Part of a small language model's weights: rotary positions, a variant of Muon for these matrices.
MLP neurons of a small language model. Each row is named by its layer, matrix (gate and up: input weights) and neuron, and shows model dimensions 128-255. Each number is 128 + 32 x the weight over its row's rms, rounded and kept within 0 to 255. Numbers have three digits each. A neuron's up and down rows have the sign that makes its largest values positive.
A block is one neuron, or neurons of one layer that tend to fire together. After each block is what it responds to, as a language model described it from the Wikipedia text at the highest values.

L9.gate76:164156151057144155145150150165158134145162123168108114131154147106121105144089162136138112046116117155133131144171108158153139109143131125111159148176132151121094095124125080153149127150100165131159126178038113153164156156081053106116135084097154153092153132088112111187122187114054194153137167134156135129085105094105169105157136086147081159145123106141129088102159093090123150142122
L9.up76:150119139104154089162153136159090082144098153220101171163147096103047115203111121155144107175090170180140096079094090115101132153152126127107059127156073114125085092153164125166142111184113119109143161141114116121097108129141113167103120088144180092138119135135150124076083182126175065158107146172150162089140090137092094126126128118185097128067118162116097167161117096101143076091175
L9.gate134:086140189175108130156063082093097150125098131081154069137084092168170146117077144118113140093069121191170139135102101173161197148151163149082166133190110130142124126102137117139132135104136150129120088147160099098086089129165113171103153114141112150147071110111124128170212152163137154144083206119163102146096107066171079098081178169111149107133163119144085135204159100129096133097122
L9.up134:099178128096148116121151104150183113093086056085114145132128142155143114113125093122114158075169093172095123073073138141167100125150167055113120135159158165173076136137081159120200135158132125173118112154169156150127180154135105073133129095145127130132088067124176109122084152104133100078112102211124170173111141084166092105105157140168135117145130164146112098106142133103144205162106
L9.gate271:117168093113149161100093139121154137091121139182130140114104148136100147164101150153118092081105123142121127177100146199106162154121098098129110184155138163105101082168155112136109135143205203149077107203129106174122186182105105079105104086149166132148157116116071136133115143093181135131098116101108084124115130142157154066084081147136142204074141125144124171092154114161112104135102
L9.up271:056182100098096111150164070203096110096120087141126101149124065166163109155127129100133156100120151128108091114144082124086082147057130136139136147145121143139101178170161136128125173152109150140117162139130133144158077169112105121158160148089155126182135137176216144095242124116162148082133103176119044085097097134130100073110149126131127106102140125105153121152090126132103097143105
L9.gate303:097092127116093161098123126158155187164150174139113127067134170066156148152151095143149149085122189143161111134145101125125056140127158102146057139167105124108172140182094091147150135138105087088098127156141146099147131203134047125140093220140088129213104137133114129085221108120126121100154157164123158058121179151174159139148137151194086110177153156181089079102139068156179041074089
L9.up303:116100089115109116147190129126164193142080117087142106074149120104118111102175157087078117147134109143071130094109073130182117131137096201177166081111132168120113135139090131116165096141117106123136115117183125155122120115069152137127201136175129144115099138080115111129130055142175177195084111151114127126131099136167118148132125171159119043082111107228158163160098088119108142164115
Responds to: Mostly the word "the" right after a preposition like in, on, at, opening phrases such as in the end, on the way, for the most part.

L6.gate51:110189109117140141167119105099158142111116057111147093139163126149105153156136125121113081087092159137084096130090102100184089137174043160119110060135156129175065174141167069144136148052083170120098174137124137155162110126113129153138143111115134070171124140101145063102094143140114169124122158102176129099148103139066162115111167126120069058114147119164143115075121183103148084136180
L6.up51:109057065138121155167117204107195062153176145106128073140166086140066166107130136125107156095166061096096139141119166075168130114187146157150154165119103155134195072118165090106143206144165135138129073148165107169140111148127091154128153106126161102141103139094105103106101135089193128107141147103129100167161096120150122124155109165158150096176123127164105118151200123077117126135120
L6.gate703:155081206114139121161124176189146180169144132126190066116164098121168132157176100137137145123150128121128116098097155146114109102190152130087100140118079133124095141153124142119113102134136092159180104153122181170131079161095073236111172208158095148093087156105193107105246138179140096161128176099083104185143130094068104083141131120125105115063175157198115094146133130135120159154088
L6.up703:097115105170185126153196172139147156130126165131125069059152149095202065152118173182122104128105145142092073173095159119150162074117127133136083106131140160107183148131085101128126160061132143139146101208086087184175177069154102101140150116056174137162147125145131150115157093068170170096181079137117103088133181133054152131136068172111130149079107119113122117104168112079144106090137
Responds to: Tokens just before a proper name or value is due, mainly the colon after infobox fields like Label:, Publisher:, Alma mater:, plus the, dashes in scores.

L10.gate107:134147099021122137104124174141106110150160164091081130143052134100105113157100116168111145087109172142154129141126105083135108152077113132159109158055108136098146145138095106121142158091180071176154087107151128160128154119148129133112103148144118112114190160160135118128160134088137135071118085154171113139085109175107120098141128208089080110147133224082135168177173082084137172125119
L10.up107:152139119200074142091132107102140118101063103139067112091020107134131100162114156137095064186148138067043185134163107163114122138125096126130110133127111100093081185201161176060124089138126123119121105127094178145155144150148097085138133105094148144130132191102095124084194132131128088132139110051104140161145084122139064104128135112100129173111107140112154109128137092102105073058110
L10.gate278:091124131102095142125095063133157086147128060119111128129213147120156129136112146121153153091131124152076145143142074159178124087131102063117091118098134093125149087118126131175107112156162077148100122151064128175081098087155105072135144086110098097123134098087115135179117203123095149035092148099127102123125228169143058081080112153117122135128110105146163137105176164135091098169103
L10.up278:118140110095083094060205175145178072150184085169119151154102097152115152124078108152117162157153072149134112123082141156165106115106129182171107159179148168129146101137114188147151158109165184040209142167159132126131125090086139149094134076137091187148133156126102176071116170114129135150121107080093090130099109107141160165102078135147137141097098120091101098146107057074144160144185
L10.gate310:099121129093147121105147159164120136116124182120173153079067129105155155170130113098113097145095162104125119120107117116046124161132191122152069127116133137107123105151117105145071140119126201142071136137117154082183136157190109092089093092116121122137170126178076104198110122094156200124139062111136098148174216148208130138104156108085115072130151100155075187113097098146089144115162
L10.up310:119171190105047082194101132157124184133097119116111126110052133112136117156160146197172103113159112144149126111102185108143100091184092118045074131082124127107085167101119112146104105123156133131129127114085115075166170105105166140082124144061101139142073136099160105134102109174168118161098096148097089163153121125128152127163156164182070173158134155184129152154034153138096151135175
L10.gate479:115109140156134092117117092152173103139137149184128130089122112188098106095122134088080140140130178132141123101113149080147137152140103152116153134158165150054098132183142173086112161179158102124153137143118140078214130124147156124149100148136082079113099166111044096177153136126085090154140204113165088145168193143092162097120104132096092173106125113161155139172145122118114084151143
L10.up479:073084131110148111153125151147123163135165123178109118186126131202164143138156111117079083172114198108129092106125162140142132096076184082089090104090132079187130161160128143172101129161116122106120133197125094168098128087169107137075120130112148140153122100116108150153146244060129091109140111156119059115104105095050065130160164098061139146097167165110128104134115100172104100173133
L10.gate634:210149088139160066126133173178098082138135075183181171162120105112117179149109156093121178155121138161107148079173137043157118199129140121108071133154104185154107065141124137194132128137164094132166142162117104142181144155148128071173106168101170149149105173128156098157099116149101134162136136101223080140152149163120077182094178111131140127147142122106066134088102112142081131085166
L10.up634:073111168122107074200090080130139118099169143125052110149152078172119117100156124107135138098133174035164122103115196140179132146109114061120156117143121122177150154154131089116146114090129117110157077135140132140163141059123109106172080137179138127129099098146098094198186105120145137095130191181107093193120146168072129130137124101191112128141122119124161147134058167112130148155149
L10.gate823:150131174110155138111122099196129189174041099129161135108154166125135158193123134117178207131117141150129146167097126156147118119111158096094075137114164157098176153164091127149096111155153120135069144070165122168165087139079093163119154125154169197190158136130069136102119142152121131144153100123100149115106116116134096177095082158140120119199077137078166160104139128127146095087161
L10.up823:089128145095145133166115171151074113130127139234028086149109110101158104170091125094099183136145098123137099132119160199192171129101157085118074181124082176104114131157145119168139138127164148144112138097128077185121137108136115085105142131162136098109156122060144149097137110096127119120078145101064131135083133065165073126096117179088187092122114142182146137123123117133110136098079
L10.gate875:160167156111115133180149163139111165103082139056094168075136121158097144085080072151134125168120120112141106120166199126155116117078200115190151129131118095154127175172184132186148105097095137141130120118173150099100140143143140108131153172152138151172098154157095134079130156173181099171138142133104079136093127123151125161113108199076176176184054102105116165127105093092125098083104
L10.up875:127167105131147140168077151124104108103146148179169120080152107100128084090106141137100163160126131092152192135161147121117154181160086156158148107172092094161161097156180152141077066144125124101114109139156049144177183143094154096160067176172150109165093117089140133164153121131089118164147135057133113098149127199097070123159163181087115144150097166086175104092155125079117057063158
L10.gate990:174092144110132161116148104121156106154057096126038145147079142063067140065075195140174145123106145118102121144115154155110118173157161144139132213090133042143106145129111169084120099161131198104127094179140125129117164162119105145098108126145110125130117159083163125181116142166106110108103108103101161112138108111084091123122153145122124156141198132096134206128055098169118107090141
L10.up990:166055143128106192142060173107102113128118108102136120100149149088175133140066120145211125092109166179138124153163156098144123166131161150150093130070154103107202132206127185140078104163158147143103159115158105107243079128127109175207123118145136108104132164063154164153133155145129126158093109085139189196127201123100125078093107127141138175102116136103111117127162146122152108099164
Responds to: Function words just before a following object or example phrase, mostly "such" (as), "known" (as), and prepositions like to, of, from.

L10.gate110:144147087073124120150114144129142131175141197175139122132129119166104113124088120125099120136086104087113119126150103151067129110139092120084097119144109143105141121080160155136159121116131084121081152112100090102100134103179107146172059144084136115190128174180092174143097113092151182136180150088110119098127160129209173132130154140081138048143151142191152035121118143160143171137126
L10.up110:098130101113087140160170200167118114147140117160156092248230062134131157150126166183110099134125104152148073032153098151134111143096119161124111111169166096139113144140118121159125192125103105193114153161099129072118104094074131085151133124115129152140184164113131151135117106129219134113104184188064108065121140131213152127159106135127153094111198099161152164131136109090136139143159
L10.gate191:129119171081103173191164177116136120135097141125127144139101079068103123131137131117152140098050106144146166152139126189124059143147120141100109129126163125149076069108141145116113070109189134148094112163088141117122177118093110137115151094144155185174133111164158126166171069143113175129182097147121129088083105172129141198066159025142072105146169125116072052104134186128138084118183
L10.up191:156192123133165168105057124116129142096110119129101152175110053072141126142185155190143048114086110093130186114130113129095094125145125160124145074118070095099169073135116113069138065155149137152119177149151077097127070136167091151158167092195141131093115149213140153139152103078116128156187117114079121137131121125120125118092157126125111158126089100122163175153125165160094134153174
L10.gate277:069103164137162093114142083032133119140151128138140175079146121148207172126129165090106089160145145126138104111103143119152123139151147133224130104123116163163110156144143153126136158139122098125074163121117108046120162159119099139112200125124156210165118168184134148127122171140183105110148133135091167083136104150142111110173111135092117100049078204160077103083108085147157113135115
L10.up277:140121114076135154125185109161120150171112162042145082117139114161120139120152147139123132161060101124123135126169098091164127144157072119198159094065063182135111208099129167074134153117098135074106161159180106082135144182141099073109206064139157146119159145113176154145188187086177165134123142111116137165099139157148167078124142135113127116128052156139106127121120140118094108141104
L10.gate302:100163086127144113089088141142134101131114093156211136117126103144115058092110070083127103080147148113053087105165100189095152099097154175144134112100183122160148155124140126095150138112108108145117117162049104119117175099187069164186076100184054083080176166095161125161118124119126147191126141154113157157180156120187132159113111130114120106107126092108117060094177116130131213094136
L10.up302:149124112133114150182171158153110150128145102130138100163100099051121131117126095147139202117057081149098142138089134138120120165095123137159133099060124150088119071082122124105123151095146072050084116113097113132062138152152106106173148108108096130148149137192166124120035141122064142061156115192120169130137074103121138145130123113171115108041120093137095168123124140140115150074171
L10.gate333:137145108115167128145063189108102134188054180199090159139114150119100103142097130119127106151159126131125144158113184140160174125125096153113130141117150123186124123134068122117150117078132107127124173119134084086168127104105126138136136172128075166133082100165100100183147180147116165050158133089132135088157111100190168126155144133066139123090111176145147167136123063128102117150204
L10.up333:096114061140111213119176123176154146205179109087077157106127183149095078140125119155116134153124133111158127171129157125136060114118135154127115111080179147145134126106140158091040193189112154122139174112164117097139092155144132142103089144110172135147213128150186178039145091178137158095177106151117095089104100128194116088190150129148122109086154146126120124108088117135204106102105
L10.gate544:135158130118141169114132220099158114149148090142153134106181172102081092099113145111093140110071124119138079159118124168130154153107135148157128172132182128142133165116109138157083181142085151175085137110155136091101158110113041087104089144154149099089137126112158096138126136146133117125210096077127123157168088144105152149154069118120166108132078074116130120101205128155173105093142
L10.up544:141124081117179134174104163143154102125166134164130097135122117114095160117135143155174132131101115113111151086141169120159089138151095135118118092144160144126085101083048158072085129143113124082135141171090168128100123157125118176076154153198149102101077153158199147124134122069149144130107131130165103105131137122110144132125112124158113121106142178156131095133102123172114126119200
L10.gate824:128112112110088077163092120124099078135163161072082088149148079149108132109138087105158108063102077108093099191154164161087112085199142153177100127074158133139096141132191108187117113077100119106142080170160135128122099143126093128080069088174188120115179144121066133107109122166115161091157123179057129132119145139131111111144146179117154135181177103093137128117088029145154098128111
L10.up824:157107069105134146098143121120098108102116112113086093159120050102107119090142095225099067111140090188177098090087151124117136122150204137079084142091161159145112145139107158124047132114134117134103102129148119138112136113092116128176139091194115120112111165151093158112096129159138207133078083155131151125098151075112163173124175172129164079096153127088151131184101073126141128150156
L10.gate928:126118102131159108192150135105107142095075135136148139169111138135123117170182095141161094125080157188107120164079106174110087100126138165073101116175163138151097187081124119165149125102141175127137139136082106189084194145148078118129066096151099117089117073128074090099154119144091146145152130144177141192107141141130118164153104175104101168166074112147129097159130132182105167139157
L10.up928:162132129129128137130068106163112133110164060178151132061142110098080106138062096140143119151087096186134188126127143092106126101135153152108102123150138129083056180129140148085158085143148053185169148148173155130125147127106138176154160146119133135133128131145131178104105101124178101119142105078058162092162191100154136109150179091071087105126166111150119084153114156153123148149143
Responds to: Determiners and quantifiers opening a noun phrase after a preposition or verb, such as the, all, each, that, and of after percentages ("54 percent of").

L9.gate141:125143135173167134114163080142096102115128133060171185204085121193141113166098199088128129116129143096122143106126073077059156147140177161138063152136136105137128124149119070193142154160146213097181058143148055107124107136105087136141117107148132103123123112147129077160112085099153150104183112102151092121128096156106157152209127116143093185160111126106126085115066143113176175111102
L9.up141:107173088112110095173167124185147116070162138146103092155147046115119166135089147076083124155157147113129070122154074172154097069121092101141118056116078142081155113140162168090114157109088161089140126169132106140051129162117110161125115154094072108092129166211078134114164150148088103086169150145119122170128148116099127167131153131101121090145064131098187081121122157087112107120132
L9.gate656:145126081127136098145184155192117051162197112124129150171163085150141175108154136104138148101114124110198145120096184137155195126089102118130172152172161146166064124168137114138171106104113076065175165104141149164119104100180134103150112161167110105116184109121097067176133097134199140119142099122078092149163118152176119152143164170168119103141182122062078154148095109090155154134103
L9.up656:155062121148107164136106108117139054086137123088118173110124152112133102129167141104159109138090109047107084093094121124125137146099209112104097171137097189093182081106092121156120148165135172115134078115173095128139209207093159123244105113120114100168142090082171176178137158160121131135133118115109161119162127121139097083117119085093150156149187126199093080176119141182096122127142
L9.gate804:144185094113138154141105172102182100084163098180144086113168108152112199083178184140125158141111092085092109129137113058138184106171115089141200130073077142115158150175144131122164096137122115078162110161133155159113098065105149116181129155118135159148065101149090144122123073121142133103166127111121088171041108175102131169138104118138104143106096163114120128159100224134121108143162
L9.up804:064118170129153083158111072146097110103144081149098155143154118134141122107152131123111125108143134148096111155126148126115121078147147122097151128148146143179144117135102166183164100193137122070078108180105181149221067183136165115062110082131143110137072111100127084078095157168174145085074185128135149166155144119089125160161108097185132095145112145098122115160114110069167141136144
L9.gate832:174119140108140104099173130189154068111167088096154184135174195128124115109119196098043100132136159126164158155178127144085164147162106088132107159096099129147134137181154085083127130129133140124111127075141114135153174138162173158133172100157132111109098089181154120141161135134114111105111158108066110224090148129142107150133131188169116088119131061137115140139147126135098136113223
L9.up832:160135096077147122113132093126124126134094168080129210156122109121150109097115181051113101119089195129144110130122108104134126092079107143162076156125102096148101148169109149152135181135135166116103124157147149113168130091165149148056128124146152141154181132181119142119149160127126169137113164161118092102092161134173107147146075088164099146145158159131099138110105143099118180139150
Responds to: Function words that call for a fixed next word, mainly such and known before as, plus first, so, would, and table pipes.

L6.gate252:111156135108112155121105116189171122102111103133078144107125108105107089106146118114128170178046141161151102183146130151132107123064134144130087108138126161117090128121173102177126150132099200146170143147095112076076093084113128124128175206067048136131149060110132083146126155088120144177064152092113108153139091133123116159122100172152073082119124135079079172107101082051126166139133
L6.up252:156120131121103119100138114186128128133189148137076114119147115121117122153167113071168097103105134113154155068071112116118114114144100160096112127084112118165151143093085138108114143107155143155138096142148119120107120119112101171097094145100124133127087082108083113133130181144105132117076155147121106121088161116133121168174124097174092109071125138205110121129153181111079056138188
L6.gate530:153146121115141126180131168135114124090089106171141144066131058125047101162131108097137128110136094154183106126130083136126145127085109192170118089096125144113089165146073138104167106095133107137141149080096149103111116118142094115084151154145126126128149136132083153168105149129108186133073136141109129084143165122115137149122114097182191165078119147128089104159077166081152131149206
L6.up530:159138103156089151119070150159134110154134136076087129104153170116119127104075175118093086107116102148138150131060105108145122134133061164162146131167117089149142142137159148156107111055139158138061155141118189100122113148122154105117173160093119130149106072099144043142186146122108170124079171128185086107117103143085118105160121120104110095041147156105107119140100182104165075144093
Responds to: Prepositions like to, in, of, into, out of introducing a destination, location or source, often after motion verbs in narratives (took him to, out of prison, relocated to).